config.yaml
num_hidden_layers: 8
hidden_size: 320
num_attention_heads: 5
num_key_value_heads: 5
head_dim: 64
intermediate_size: 640
vocab_size: 31282
hidden_act: "swiglu"
norm: "rmsnorm"
norm_place: "pre"
norm_eps: 1e-05
positions: "rope"
rope_theta: 10000.0
rope_fraction: 1.0
qk_norm: true
attn_scale: 0.125
bias: "none"
tie_word_embeddings: false
parallel_block: false
init: "normal"
init_std_qkv: 0.024
init_std_o: 0.0
init_std_up: 0.024
init_std_down: 0.0
optimizer: "muon_variant"
learning_rate: 0.00801
lr_mult_o: 4.0
lr_mult_down: 2.0
beta1: 0.93
lr_head: 0.0084
warmup_steps: 0
schedule: "cos"
final_lr_fraction: 0.0
batch_tokens: 65536
max_seq_len: 256
doc_mask: true
train_tokens: 481300000
max_steps: 7345
dataset: "wikipedia_en"
MLP neurons of a small language model. Each row is named by its layer, matrix (gate and up: input weights) and neuron, and shows model dimensions 0-127. Each number is 128 + 32 x the weight over its row's rms, rounded and kept within 0 to 255. Numbers have three digits each. A neuron's up and down rows have the sign that makes its largest values positive.
A block is one neuron, or neurons of one layer that tend to fire together. After each block is what it responds to, as a language model described it from the Wikipedia text at the highest values.

L5.gate53:085105051122114124177142099189150145130170186172079126145141165155151034166115169107108123110160120161120137184141094185132136135129162154087128087195132122104134116137131086116139111118139120153081135119108136172098107159171102109208100141181127126087114091170131130142141124156156163111151108135128160108212134062118149122206091141142117182108143126159142163095113121208149144162130
L5.up53:089077030202096094120157088169173154157172118171121090163154192146132073169166120122146137090124170141148133150122128076112113107099168158138105123207133095097132170126129066128125137128108084172068084171125108089160126127125154111152162143146132175111124119141119155135155130140073110149073116112106129102117139110117083137173067123164129085127186105129102105110107122152122119208194
L5.gate173:120158127139125154111180123073146102065161107133131058116118159105138091151140118115109157124141146173082142091178104164187094133198144134145166162130124220152122212109143102165118133088137143105125127124126133198092110157111075080132075097164171067121069134140128091140082112114151160148130144153117072125079137171096112143133083126084120091101104167083121092116097089116153071132153
L5.up173:080157073160089124107130154038079098093070132161096107107132157137093167210163077132130120127105048113152138124105138174096165066159125129078140136105049165136135173165140149108186114164167156153110120179073138164190111149130121092133157110085151085105185111141162186128149110181166157115114143075062101132137130123164166136164106144180121146099140099122136117149174148107077102099091
L5.gate286:179085108133128108164106083143187102055118102135125131141127216121100138131140143111138127162095122180159118131160155168118135158152157121183130138087070092108089141153120160113101093143126072118086077200154089111169115152083133093186057132118122095168136098108091142185160087109150152069147096218137104077122144106124142139119092129182100169099162104112118134170110124118160078135157
L5.up286:137125178163128133164184051121132112101158117158106125110130120156133082154133160215159080091173174121111150134100115150156063104094240182166123165135133122189155121151127130129169165145145095095097104091165109116140161089041118149102129081155101170120122131137117160126122123141117141154084167146109121197087054189145126141171139140135140163158159180130069148099142101116115099107121
L5.gate385:079125171125150139105113162131126100087122119110092179165125113099158026134152161074149096112161157112168176133098131087106141084148187140128123041131118183094126090139146094117197138160088147177078157173082106072105137184137166111098116138131171161142181177116135192147165112104133169141091149189123135090160094116165159098151121173091080156102152171137092147147103174134126140158189
L5.up385:088112102177139181149103177132104176112077049149126110123150140121085111191143121157096149127092135134140156158079138163142095117141086131090105133148155113137109124170188168111067169099088138076123150168150091145065155105122123114167171116098128111162096135154092118104132119118083131149148105076134105074131165071079129128093118164152112143161120131164104113121137154082141142151149
L5.gate466:113110190136129097127163146126148130120049187178124168137146156131112052103168216166128122136146133019156143103117133129119096163092102152120139114169080133112116133105135084113143128122162135131060122119107070076099140139151168144169093085075116153103134107106163152160145131149134193105097109187106198122091172146161144118086155107108099126113084080078077161122106125110194107156140
L5.up466:121115199116162143101100105190175182169093148174126126095150125101185065149125108175097153119226133077083157173066152115090155135113127137108133145114146141126081106144127150068195088143133108167127169193145126145108095116099121130150078079091126165125073150129160167126141165158104129052124157172118112104148154151153110166186087121170154147163135149087093110142116166120080133072126
L5.gate534:146082075114097115127127132097083158169130121080115101138140134113118072125111122108024081080122162117110158103111162088130163074050128169086112126150097060079130165149111101110150110119140174103182122200170149083140062139154143150187105120141116145117076141087075174084111165131200145168161145085149179149121126132055132108062130068133074125194124169107126146087109155122072159090155
L5.up534:135096087159187121131130121188100084151136120136113126102109123073150136132121158109119123089133112103132083133162138070079136205154087131098142108135142158087134159144158106082105170104101126123128115134187116134171132196172127135145137067106143167102181119098128135193095136062146118106156059161076156146109182092146088148116096102120138168147168120161147184111141110168120090172212
L5.gate592:105095176122149077133118077121163082136174151102079126098124102156147137127110168141147086108203135085137084090157136131205060092132142080117123169153144168135087106153101119116104178220162124160127158099157103044145121108045162127104063119168101092121142146120184107092106135088134185107149080131106128097144094153159130139106152151187120126144113112162137117159181185132178122068143
L5.up592:158105170158138144082143131173094199100121147176125115109127103142077124147121122130186124120154166116168142106125095126131137140213157176145157095095123084127176085149099158061150191094052108183104102110081117097124102128153125159144122084102102125097139149121120119113165123154166133158096156150145166140154131165133074124133131149140127144129192164094087096141130142107118105198080
L5.gate597:075132073127147126161187182136150163159120145095165133136150058095172102171154139209066098115133119122084153130143117201073127173183133122109178146133130148102118111098159114135081172150158094081133144125141096106137113128086140100144062134209156082121148107133178141087157097126153141180125102115158097103123125059123111120137090105116110095123143081107134081100103110135090151200123
L5.up597:070137119151190067069112130109092095121131196133135211142139099173145096218131108141131132133158119127024145110092136118058108074166130148115130092129173149116108177139160090155142129171151104113158099139088057097145109148120087118121122121132134093149096124102098144092131120149123133101077116126114138140102124135114131074100088122111133144123164159127107155168078162143163135113194
Final piece of names. Final subword token completing a proper name (person, place, team, party), often followed by was or 's, e.g. Clar-issa, Bogn-or, Abd-oun.

L5.gate11:102141075172112174025128164168141105111111157147078127159129098096123158105137128117118148169162180120157185175149093110076070104112176137138152134154134195117117138129125150166084131104096148115103156138174147077066111176092133109160154139123108120165104147132148137133123116119132155106156110112091120116119094139057160110083111141123086128056117140126129128098091119160116120134131
L5.up11:060101187104154162137147147139164090177153153110093134125156121130137112155143130091136115161121174098151204153184228103152111114093118074134166164163101144122114167120070156103190168157147152126155127131154129067147160159139181117159127143147183139105080217070147138137160130155061095147137142127124105191160088089141170072116124122118139082070108108170085141208144078177134125116162
L5.gate77:128074116169149201063126109134152096123191143146126157127095131140143054121128115111147146178172108133194076121120125122105074111109136110102112127138153092123168133093143097189075148101179124127110149115135136139130057131147111109116168141150128156115048217128116121131151089103098121106152061125107122042123140152097128025080146129085120080099091095182109126160105105106187182175112
L5.up77:141141108111092126096142136151095167101053151095095136097114099177106169162167092183099142132122045154170128138078125163128105165142142120157157132091124135171135181113137076166109090103118178083132202148169081101155166131134117124137113089146140137191154197128153125102181130071181142141102106148134124133138175099115145155125111127112120113121088162181100125112168134137094043161123
L5.gate239:099169101117061129100052147116173138143129126142169139132139155134131163095087091110163157158102124062127218095106114109083099154064169163088148160136133124164109104072144154124171109152111126135129132177196153166116128105146138133107144086094069131097146126161166177134122154147164133117117147122135119134139141090127140106183126169116168065139112106162153157139134193101098120139104
L5.up239:133170078113112119117102127178087138134143172141160151134093117094132171132116144128135180125115108125131148123167088124066131107143177137087115135112107127160139088141138074143124146171175117144173177155109175117060151107137174138150159109141133156133141115158084130087115086108125146066132120117063084182158119083094097118106156114115165147121126202163110129139105180141122160101094
L5.gate365:176137156080166110101178142106119097120136112072086114163142166102129114124033131155186181153189095157167150135130149152126128162108102093113146163144108179193107113141114160145131093164136145192168157113192180147096018166091150100115096096096130190143163161106087171134124121107084110105119102058154111173203136125122120082131151108147150083226117132135120113148110108068117122160143
L5.up365:139131053114122124134085127153154156131123094149105097108192099102108100154071066154142058131123153135121110144138116120116168124116155143101151162133155103141163143151173190106124123093093072151103145143085086161075148134104120116142069070092171186134069111101101172119126118127083121113120143106139079105120148108089059096108141130116136096101123098136166138132137130154143179181132
L5.gate395:091199089051104115113109081128174111086114084109101095143113124152090124160140137182127109141148090141138158098157120102136079104119144139126168153144124109161178176113091106137149171127115099095097185153136117146165174169132155132132127202140176179144109145108080118118141125083159092179134039196172177087123144141101168122109067095176130102196146100134121155115094132163157055097114
L5.up395:164160139100122161119143182108124126192101145083113125126133126104165124143105147114045130099087138124119155106125141163119128170163048159203108124114123152092086169142099143144113115140115152080169157077110120166122111099138119140112092123117153106137122141145137091166137071087106123134128137111107155114087119137116088061110162147144223131110103107099149096056082105104140110142174
L5.gate416:169158098143125164119034129107152106182094150124095116085132131129143143156157120146113175147163130095194193092105121120142144128135069151150100103161116130117179187111147166181165090093159112127121161122143093165039128098133148128037099096202123124110127139076160092161116162165171140176165106143145111137137105123133118117144132230190102125129131166048133069145107100103155148132069
L5.up416:144142102149122138105141135105119100198135087123051125132165106117153185077151120167127150156161125150164180127105169125122144146090088134174145114162092136122108173101137107130189120053128129128125153035091061121069133121124210159101123117155145143098150119134110087164127175174142155115177120120164093122144132142150170141095095132149125167108160108166098153115139161174137130123173
L5.gate489:104117117133100200112092079091136117105186194113132113147119126174109142078138091147136105134064109190100106081093155163113109138160167114133158063164149157138106126154137164126172078119159110146153174146106107086114139154177095114150123180144155157101144135088133107160112140134120135110111152145123165113152071127088136057097125170168145156098101100131167131116163176155074094138164
L5.up489:120119073186121107103114176100130165111177095148099117124123106127172123088141049177121170111085093163151111092129185128128161113155136095105193111145109131156181148092150116147201100135152135123153126098156158160077136095112143153152162160159168156122102168162096150188086118088186115097120100188119137148150096123123161151091134156152094125087115087125186059125159184126128132075162
L5.gate542:173136121182116127134076125102113181157147123121123166160161151157130135103093144123123120181119127140132136102114164155146155129128133128119108124128149131121141107143081125147119126195078159186086133131125161198099066157156095174094097107133118168105109116125092110155134114140125098113089070146183090081103109121175119142150094148195195143095119175088161177111137116167095193089133
L5.up542:138132146145109107137148106083156106144121139074104154152152162131146113141161085126123222153119120150133162104115088083154116164114118113189109097131103123147171125118158110154126153094151160118135149148173102168076199142139156085184085139078100167104094124101162138076142148151121123180100118144164111152090159107136172094088118118138043093100109190082065143099100156112129123146144
Person surname tokens. Surname tokens or surname fragments inside full personal names in lists, tables and reviews, such as Maxwell, Sanders, Kä-ll-berg, Schwar-z-koff.

L3.gate112:140119129107128156097098107155135116167149086151108163104161117165151142192128164148096112113085168150104102144113139121113172155136179150124108149180115117144107203079116105140110106183125151144077128136183126160115114072080140148101146154127102113136141140165173110167144128133151161127113125092115109091158120143116144114116166124152135176137150105137171116112165102183139121146204
L3.up112:193089098134099112143077132154165080144130112102121127145149197095100174144104070095151143133146145173124168098130148094140109127144193168138090109112147104129135107130086113128022094211149075222047125172166127137167141139112152126120160109067134158159142133087143115149193151158109055116113086119132152079109133144103174113146130112141147053081105163150101203164142091175105110102110
L3.gate208:138097103062156088085116115153131108126168245129157139141148195110075090137134142125106173175128091132124130104097176134132111100099126120105146186146119173188107151122133106188103124148115125164126084130148182141123105166163078122085123063191157138124096089133114136125132123099103182096125102069167065129129146104156108103147125109186042083140122176107185086123127219146135117111059
L3.up208:118144105143130091153126081095127130116075109146098108119092110162124115177088164073160123170120118069181097054098114132114068082125142103049173147097043086130111143186124200126142119147102106143105144182166133143088139139147139163099115162149175092135138119133085176109111155116114108100080093144134123113107133094143091184141164115139119129120172091098138118093174079159189205085186
L3.gate412:123096080064148151070114120155232145117092106166117172179113170131154166120112122145142122133188135135102147090137176131146106159068114132160178118111115116103153125106140153160133076134128157145115118112108070203113082158107142140111123180151160128132124129111126118099116134191170094048212149113177092125104160096070110093063078107140115122132095102071114136139116150205101111141099
L3.up412:126127136123170116146080104113140128113160119197130158099126109164170132127131200146155144139101142120208163097100119118165108141140077133126142219087152152092143148156098148082162121102164147084082127183107149132157157070146104110123110067124130061067111135175112115187162131093126150112144134165153096127168169168163131167181081087088146147195134171139133140106131152140100156152119
L3.gate482:132133175169110113128204119149147108138147163109225115125123134117168073169168150128118110153183189145119141160115145091132129140153131097141097077146114075190101151112132122116192145074121141106063103187077135097088198187063177175131141090110150067132098097149163160071122135020157159133135095157092096110106095148096170106086149152134153108125107153040146152096089120118138135181141
L3.up482:155178133144200166102160167178158118098148081141139126134092069082158158190118115139153108133144189114128156150158186139180115072106132172125149188092105069157144196164149136170148178128130152105145138140175138151108092151163124096106140135148122155154102108121151114120113147110116190152079133106124112086093077121188087155115117089147099135103110140076127116120069125177098184175117
L3.gate513:169133171113117116104113149158161119121171150127110168121170137123205117100161100085121136155168130078107179109129163095110084161136193142080170127136156163124199107175119103125154075166075104139104118145189094129166086126106098169159090084112122112047145193173157154113095184158056187139084118104141043089088126120148096075091165143115133170143145138100103139150173116119153142131110
L3.up513:094116110093162109084125171103120139106082152158126131143117085097174097136113052125127098127118098149107147118140151088118140161155041138139165148112199150180114166098139115164122081151097123109146099100137116096151105153094158224103133101114143184046092199095093156097104103109139121118129086076152136165072205108132121173104100123126108131103195135145134096179117159172144163144144
L3.gate523:118082071160061077190100089177118146122104132155151132102161175089157187166137129111116139147138186099142137108184178127124110075132101155162154152112108125134129192123157120133147115128127161109170119131160181139156110181134132162129138120111148138172084157131158149096112130197118168186144119112137104071131110145143123132138149118175098121130145157094109094106099134199117128180124
L3.up523:153117095158181121134147190174105154129174096187113107184148114127158158090097133080153096148134165162127173158122164120151123169100119125107133116151163109096084112166144077134156145144065072207111198179184173134160118140135104126096159106103151143125111091185167168110162146163124169095111106139119073101153122130115065115141157081160159204149126178166105062104156106160149105099131
L3.gate534:124133133162142138111113136078127129081098132133148174076147139162114101118154154153106187086132096115165101022164118123108100110113116111148158156097140127184085106108044168140181140137090188116108128108155170147128109145115169168154170050187118157091111139141152135188092086168172156108153098125159097059108171121188121130128118135128096181096129093109123144169099168173084146126104
L3.up534:133107085139129073107135136126174154148143073119105119098177125135073158106143106122124123068161057191118106118116113220082120153067123159134166115051138159091140125165083118144106143060158110116163115153144127127053141132113199143090066173039125136110099127067133131168155103124131073137179162143133099157125079152121172158146135134175083121082062080105146084199117113119125112094113
L3.gate639:165144144097195105145103159169157128128162168114140183112124162122110125128070116116080070128141124207130136137201131132096114159116140144136100115078177153172057162133077093164096112114130143074171080144138119150110110123097147097128130117017171122106088130118118077156216152100210168165101091154127064108128144156173188139102136160094083106128122151130126080111132163155087101155117
L3.up639:145067149155161120105081159158122155072110151098165154104085216139119134109182101086152136128119162124111132112119106077089116124119122120156119125108127115154125139145134113150191125208095122120131137158138073126103178145103068112173126034111173179063118180110088130161203118134135114052116113125097102130123131151086130131194159125156113133123086124134106136149101157119112074115128
Inner fragments of rare names. Second word-piece fragments inside unfamiliar proper names split into pieces, such as I-ur-ie, A-ich-i, A-ird-rie, Muj-ib-ul, from names of people, places and teams.

L5.gate245:094132195104084149092079096153141079114160085117179135217149148114094156154127069104115119105137150189147085133095143111134109102061137137125131090108135125120121165099169180143146121098165118144114104124154114175160098190079216119115092150128169090173120194145147176097164111176119084156133058133127126109158114160128133152112137129070177115120153138140078101115111123144165088148091
L5.up245:121089130171102123166126130163107147138085143129194107076076157135125135087150084107114136147115084186124109129045111165111124195112105126081087139096152137121116082159147104145174140190138123144145132062127079128098152137132066134161111106118170110142131060125051106150164132134119091180101168152135088113151137170132162091109126119048156151131073101188090146107113148171135162137138
L5.gate247:183173101143136102104164087100130071140168148149216127157220096141170146107182136163099196099108100145129111158114146195114151128080163137184165083104123153090103162107124131193204131140139131124125087143189197116125107152093098155179142056119143143165169160079083137204144143123135091152102089105092117140104115143103105108126153161147122139112122178139149127171111129101143127145137
L5.up247:132152138190095108099144113142131111133130136148115126061142165124118162113139122150136166135182150147099130152075170167100151192141127121133113119146119112122073140147191115129167162133151131103119119099095142120157113162155063170158118138137108121130154122076177169147121128112101044044215117128162122132057153091103123200132183107138151154157196116100146177150143167127088117127105
L5.gate368:113081115102069144187135149084141158164131142073161141088161139104156094147093165165111201114110132145100168150060135119133124061124130131131046106107109186149102095172095093169142110191122120183102090150162148050037192090128139134148105112174165104136139104161130088095116096162118105128104122068170143130103110103152145148118067126151083119199070105112106167115131094101143091062154
L5.up368:116131089122153196151158150135138141106081105170137140080154113178155128108132156162137150110110141160132131094083161128160147138185168136156118150104133129181116135107099146117111126174119106131112155129105127116137131069113107166099178083054108112183222108056081153174057134106061148090122164146128093093090103156184089094117111114121120144082076160154161154163118031113101167057164
L5.gate399:206103109116153139105190137079169095096129141209135101158160126150113152097122151108103143150172145122141149112130144178155143133112113103175163109113143109169155155094137106065111147149108136240129113126158130108083110136105130114140124124207164118103084157036099192125126125108143103126154074174077068182145163153073166108152165193183162124133098134040172158171137088115133146120128
L5.up399:176102105108128162125107140117135130106124143080085082136199092155178088160174072190136119164130129135117119155136136108198147145148088089101081133112129154159154174112134114130157130124183132144091134084127156110159118157060035124114124195104116121152133098169115122087118099123108129168114168155074105106156131160109157143107075135167079084186174070087129087194149137137137187149116
L5.gate451:154104066132145160128127156183155117138160098164172111177198088175135155134170110152099144112073083145115161137133152112110146121125111164141113128126137202101087172125207091146116131079131151108103109130128153158141132147085165131179097111141178114110160116137084190129046129137215088164116136121168102110111157124060083111121134102182159104148181117091141128095158102142115088110158
L5.up451:098186099111113153116072153118061146106071072132075185117154169155156128176147135041162135090100122107116121143136134075073112158141110063113122135106159165132182132118047103136171125077092120151116133111101121173125162116154096115098147167102161076129107152100129169171151137098135159136166137099115110103147101161171141147141107152118134097110152076130152142120136180168128151116113
L5.gate570:143092144155131150148123136186106131135118184142086168121140162063126109184103134180107125111124074160125132157116154127105137135138104101062147155131161140139145081143088140086167124056149122087112098145111133153153148093118097176102099170109153128166124145145136133166102194111077129095119127155149097239083065077150082095197052071119113152174125122126139145175186158113035154140106
L5.up570:110128099157097179200113158141132159100125122101176178114120174136126127108149124175126134110117151056181108103088077152091115113142197092047135108160113161061101085071100180146158192143106135164184112121142119080094104108161099098093112086131117158129141132121145105110136100149086162147133130109141072159155063090155195169084078089165094075127157127127134091187119124119184144175103
L5.gate574:131108109087157137089191125196141078111101130148146108096142137112182188144083088116088180095136119187105111126150111180077106125174109107129142156115172238124135163204095193126075122186148122116144127155107168174116070068098096172091127110134104158122174138087139161132119095183120081187122170091169122094180118108132127110172129100113139104065121167091097127104087080130124097140153
L5.up574:147123160118109116119160101102176155047086151150113133145074111135093100170171180185150067171154139137137169093089123129154166116173166105154108126109145189169135104133144096162092094127143096139106093160134105175152158122158106133115139107114106067110158153078170148143088088138120060175176068178166127161094064181186145130135086141094094153121077181144135202038110081098150170088112
L5.gate604:191111117116102056144091156166166134101162156149108217129181153139120101176161124120119110130134109151109152158186096141143154160136141117145147101136104169129114108143128158147135138152149095131182057081169168170133146142160133140161118094108126136082139145084141108117122146109095124111087080139126119110099154143105189077165123076091136155142189109077120164131070140133104169084239
L5.up604:152128109195090099157148120026125096115148103136141183119117167115071119175132078149144078113130137108088112083168154122143119140176124045151132121095112102105117119173135223130171091095117109127143171098144142161168147074111141167124076176097119134153166106116088134122121136087151153130131159098128056132096138171118069153091084131102121125100126133089151118186121163121115205123166
Locative preposition "at". Mostly "at" before a place or institution in biographies, e.g. studied at Brighton University, a student at, teacher at; also "at least".

L4.gate167:166137096123137153131118102058146099098113201071172157104129145109134112093128154163150134145085136126121132142123199087096091101094125120128149179094135099113214081149195075165160099137123170183163166081181128115048111147131150107178138099099149125135072126137167189161147129129125123126127052087130080126128133133134168137130114141152154061044104167141143135147107149069071102090129
L4.up167:134153121120156143140088152134095187134091171062077147123160082122155081111114144128096208136117110121161139092173123134143109107139122150121126122109162128123177121135118178130095067116112155191157148156182080117103135077070103130120109093123109148076134128134094111191145117135065108173122103185078048133155135139161142135132109175162101093155129140132156169104194126104094166106156
Surname word pieces. Pieces inside a person's surname right after a first name or initial, often in tables and taxon author lists, e.g. Beck(er), Ro(ß)ner, Hop(ff)er.

L3.gate99:150108123119146164187135099096131129147111158087104177113152136081103114128135156125042169084157163149157114095189156082055179149076125119193121179096128200095143129110097140132100072119169136159105199131133124102137121088111103118109131156149203063134161136112203201098145189113216101103109128145100141147118150145117156146071138168121111152147136071138100129156155073091110146119124
L3.up99:154106123153125079185154128108130102123120123135200166128131134121100151161166090123132126120134150165125160086117167141153152132137159120098094148094137133096114134087136162150121121137131138119147177117127163125087103124086096174114091143032133110134127101137168089125161164075128098120120117125106075112136179181113092099097105142142130159115108122124121187209122104127185120086088
L3.gate220:112160102076096191075150112102142068108170101136184139202119121151109106132117108099140087115114085171094120075151148103116120136131148075112096182121096077130160174097115158102085076192074148164101068124181166148122015132117176140106090147088118126124089069114078163125141097173080108180159117134157085142124163152162142103087138153136106193092124089139109149118107029115149159077201
L3.up220:133075102074140134106136134096118101151153155078121141165096153149153149093144115151032193141097102167126126108161163136089117171114101103109121082137161112140180087142078141056157121138104099130081107174135220115142116136159111140110127172208124108120174116169120146151059113115099144133139110168079120125140094088127123144095121155128130150128190091111140141176154136092148125119119
L3.gate248:169153155157074118139089127089147099099108114148147112124124043145190115104158077116139082071137116153131109158150128096121132124101136127089118091136097194116149114089110132201160171153126155163156126192143117158139130140130092109138138125251187101111134126076201101143107176122168085148099129115152127169128106173112163081070125090111102132111129146119120077160129126104092135094175
L3.up248:168125141210078172098121134146139154171120103106160094165135145137148118138178128132199145099111148118167114123154185128083157083148128086106052124035134126086094091093126179128109146154100180133114155199144102172123172104090073072093143104072143145158111174078092146071048083164085121172165128138145116166114160165105129107107168098147069183188090097152148169164175147113157089153124
L3.gate265:172119112142114107122147086158111100153120104090147086141073099127117137125131092156064092126139116135130146094170137097135082111145134080131121123105166104087123171153114108133148114131090097149090127187182129098111100147104107143175107114121120146135150085168094132160100134088073044130130102186141114143090157120168127088118134122145114127128168204133100156134156101186170158130116
L3.up265:168128123136130132088110078147168118119128129160132127143132087097080096091112077070116124185076101170127125133178107101118138179138143137135147200135100077125177108222104161136166136174114111157118135136114114147143118194048161141131131107027156172172134134144151149165105110097102149192122124146116133102149141136192127090110156164080151114180121134139107104102066142109125094111134
L3.gate287:177123101103172205145112058084123185137119105118127206090098142084140106147152157136137203143151111101177121145137128156130132117164150111079163091107169127171106131091095075133174155126159115070106111150110177103123067181133098144086158116130131147108144104082065118083102150115147161175084095190106057133104167163190099122153144069110152149142140125184144123039101068134167127146124
L3.up287:152192158113201163119098093107161180180115074114147111110075140056127157121147109102122214135154133072134076137134151161152101156102063119061165132152140101111119151118144114135122080133071147156133147118142143079084141111124160161154141104155099124109112126098130121096126126093180161158154113183119113150134114141136114120162190050108123105075088147175106097153144167101128172126094
L3.gate432:164149095086119131175133122062134123090084149110164156062219075138132153113155125130121124087179131203129130138132127093142179186130097105186072101103133095140174066202132164126175114055085150104126158173131130105147107122122112199122108125156122137155138113121087082219184134131117157126143138159080123194103179149149127071121112137164098078116129158061124125154107160084119130063209
L3.up432:147086143152111118105173069106087127134092100150085094118180101139136156207150099161143151121107107156235128128116135116088134097101138138092133164069113113114197192116130149179087158146110140079178152110126131103179141140110087230115122135121194183121159157122079114117126154119117136093076143118091084193136147132184026138175053099151135129094133181107180104106126166165095150140161
L3.gate550:188079148082104132127093133095153123125159142164114161090113095140077172123153126197097151102161118082125120191165155138095146178106075110158191117123102090171157130121173147137180144160110177080077092144146101127141150160105127175164075130176097110149115161157152128059172143126075135159155168135118110121127148171110093147087159094144175135121146110074096093121155108083091187162197
L3.up550:145145164132086079189079133081160120166135118182142133126131109111126067147176113145117099135081091128104119089125149106089157204134117082115097111070124152140112083077149102129097146149089163135124136113139134154152129201151113173126122158095091147139069141095096095162079173107113149117148099120109108092118159158086168150106183188122130193098142127079068123128132157138117140120063
L3.gate621:153172115135168179152068070158120147100165097111151204072133147094164104099072085098120126125107106119166138174117148113117106140090103092128150130086087164161139122112163126106114110073148132118055086144131122093082133156125151145150116100179254080098161133130202079134146119075132105111177117139171093140118126095139152178107094094104158176167184047105120124142085147135153146128085
L3.up621:160170145143128186118149112104084129170157154163154170104146078135114146165134124173130137135110208136154110184087145099124126148122100143085192184130094140076169150112095132093138149112124148153103190225155157112207089148131163090111116096118111136132103151135131058130092144157122119110083141084151139114143141185137119136144145091170168087072137117149097113106110167136136166114121
Date-introducing prepositions. Prepositions that begin a time expression, mostly on, at, of, in, by right before a date or year, as in "born on 9 August", "As of 2021", "in 1994".

L4.gate15:177104100131038089131079088144127142071079109160069107147131143172122160088082108107154103168117165104073113155110143087109111086101098120191094117099110149162127102113164068193155137126120111164128090159149216133125132142149107130079136133117112147059129108077129159161092188127140120216119114136144119132130134132119093111075107069067131112176097077172054159180101086216140167142135
L4.up15:135149117108073101160194147112081166135111148127123125108163153125204143117123133070155111139138108162126126088138092089128139101126114065085138142110159094177130137131135071176149170162162133111177130145108156138111080137161147093172057118191115175129074086083132113178120125089126100157111108159147137146135122159138130065153156103109089127126153127134092117081157108210134162113091
The preposition "at". The preposition "at", sometimes "during", "under", "after" or "according", opening a phrase in mid-sentence, e.g. at times, at least, at Sound City.

L3.gate8:133109179178110125059210161104128096166187118171180154104116141126186139189112141169149093178106132122140157127129102140128118114121123097135142131111122185130144150144143079129140110139098084136130118070092060148068091114144172098141104129065095222071117105095086108098145162139053118159132123116125154072148114150088080046131202096097080160105168116145109122093124105114164168157141
L3.up8:138094025154144160145032122113157202120127182180152135131205210169172125118145138157118153139093156159166089121111154124095117104094186154126118105138189113123156144175112127113160156104119172159112188137145100183149119156106106126127084110120084089105108076135150104107143113165180147104110050112129115130133161044208102060124124153148097156188121113105114141144116158104097125097100
L3.gate49:106146105154073172140072060102140132125167122137123133098098146129111179161160135151117147136166145103179120135146063071088116110118141096141131206170170106128148143095151117125157078121107118125124130121086124112086151098131124108144173108097097092174090112094116099166174116136159126226126081175121123094142146102148187134097084064186129184084175178133109079107103168100144157158163
L3.up49:129137114145144143131078107129163177079132160119201079056110143167132182141139077098082135151086099083105145177170104174095117173155096144169124143180167170117118036138143134143165081120116174090130149111133114117136169076148100101098117115134126118179091145148075113130175108112184147153076102185097130151125148113117133131106081142183108179107138200069088112109105084188135115099128
L3.gate128:128128137185047106114119079157169149161156108153138118056108085125120077124165109078148098139139096145162142095091204116203172145194137131161162137122160139078201118108135109160190143146133131106114157092114096150066116142140122171136129143161125163117131150114177164139127101151142125195162143153094049149195112146110129111097148111135130155122126165112117163109067089147135124138112
L3.up128:093196085125131111146097143056179108130112135083139178108075150058164110181126133127157120155138131128126139169092108155168084139150086169114133132084091108139128131109113110106107173099164123148128144186104157130101117073121160151156114078170153119124176094182135162129149162111083136155113138132117098151164051148145126186083139133160133129144130099139158130123056129121095120124127
L3.gate156:132125114136164147055179103183128164144138157119148117089077182146113067078079126113107115090103139188083103119116093161125140112119080166173134062116163178071136161195068143125147154140125120116086109184116123080117113131066138159088213079069116114115111111154100151127123128097091157181114125118128119134141150161157163106173118151074149187125178117146121195091134145123049131090092
L3.up156:147133035138188108094140091145107224117174112161104118110141158120142143101121104125119138161135144070146158161122086126124121098091152118122159115158162165108134185146115088153136115106167130096117099182099187095159105181143131178195159127100096186115170054147177100170126127137062119138093102069137148130104126108161146119146166130123133141134074110209151078118084122152143103149184
L3.gate194:156147119176164119094171108138137104120138084135120114145096088171108126155114149138134122161148138108118088157117146149132131111127178118123128096113102141168118176091118171169137127110121121081081108120101104088045136081146161160111096062063114117100088118146132122177118156156118129127116127138158079121144082156138089080129109125097093115233144151113095161129154096084138086121095
L3.up194:121074138124136113073165080133109048133142097099140144073132104129118111105084101144132179158150132102154089115109098134124108146123196096062109121134118132219191103077157108176117159120100065129098208104097118127034154172136158130074133121170086126086134105164124108152138149084120120096132141136140113140111158158104082105129093120089107139147191155109155078089152167097091104103131
L3.gate283:140032062137105084124122127088132082112147154162063156145098135125147114105178102169183115151075144183156086122125063129074142105135157136119181180120171174103131130116077131091132132153108211065135153126117162115059068122108174119136099093173102186125048164174148089120137085146148153107150080170103101082111113158118117081101176192111128096136152190147131134101126149116095123179119
L3.up283:097097115078100143162159097125116087090149169130136100109164106152111153106130089095127146090151100107102148149171156114115138143114077159107110144084174154104081098119101070088135126078174104095119146162125113115144070076191156115092112082098133181135102125144117178136122080113147138177083191164072094131094146137105113157093147164113085166135115147166123179143176139063144145146122
L3.gate424:113099091100162128148134148120161072141119103136112111077169136093188064052111104091124098168119151171184098124133130048104099142166081123099142197153134138158113105109156107132144105098107138149095149155121143086142091112079071124093145150093160132094081138052117106223132094206140125188137084138121113085117111185074151162162113123161116052051162100095126099171107153108112120132142
L3.up424:129083103114126061109120151089170095104129073126117094171124134126153110152082105083213116173131136133195121124113151083165096146156121046128134147138127093122142164099114123156166091082158110139118154115134155108161136203138129120078132163095079075105134087114126177148161126125193179154105123134080129113103099123134115139121095118140166063156166102141107117117118085079151077124117
L3.gate443:117127133098112167148119105156118129071145135138129072097214107176140110146113106139159133164137126114152121105122111113071126146096104134172148164180152139132135151120120099147113071112083168173116111159063134096074155114131131102159128049136188133163074126108147097196122125191107113115130067073121175136106154090132128154217148159162143138137151137127215129102083114148123133133101
L3.up443:156111147020175107063200133149096142114157096133167163171146114085109159094151122119143108123095126177132111108116082097177112124171109118110097118145101147162064077103101146163115146088116153108119149076134138079138155130202130116123097117162127146059133116096123169104134081140059102199103114109110120114144108135145109078106142132078087095149107080090106115120149167114091107059099
Mid-word name pieces. Subword fragments inside proper names (surnames, places, clubs), often non-final pieces, such as Dunfer|m|line, Heide|g|ger, Shear|er, Per|ug|ia.

L4.gate374:096113130158082171113126177156131143114126130094115142140197161042134071199168138133116143128153114079096168154172120115115097140133137164157091119167122131134130138115169091137190115146113076163120120172140073184118109099174164176119107091134079121140043124096148175127123126105146214116072112099086189097157181125156131084106132098132132155153108133096096098112082148129138057136181
L4.up374:110106116108117112127137114206161207073176127129101102153146126123105087149105181123161096108177141087072167160117092111105136132075142151152084089149135146130058112154134084174145122114148098132116108192167122129095127184138154078098141106097137114131052125118157183139119136109136166096143089156096155102122152130097172087172139137100130168139169131140168101123059143177141121083159
Repeated subject name ending. The final token of a proper name, usually a person's surname, repeated as the sentence subject in a biography or article, e.g. Ab-ud, Tolk-ien, Lyle.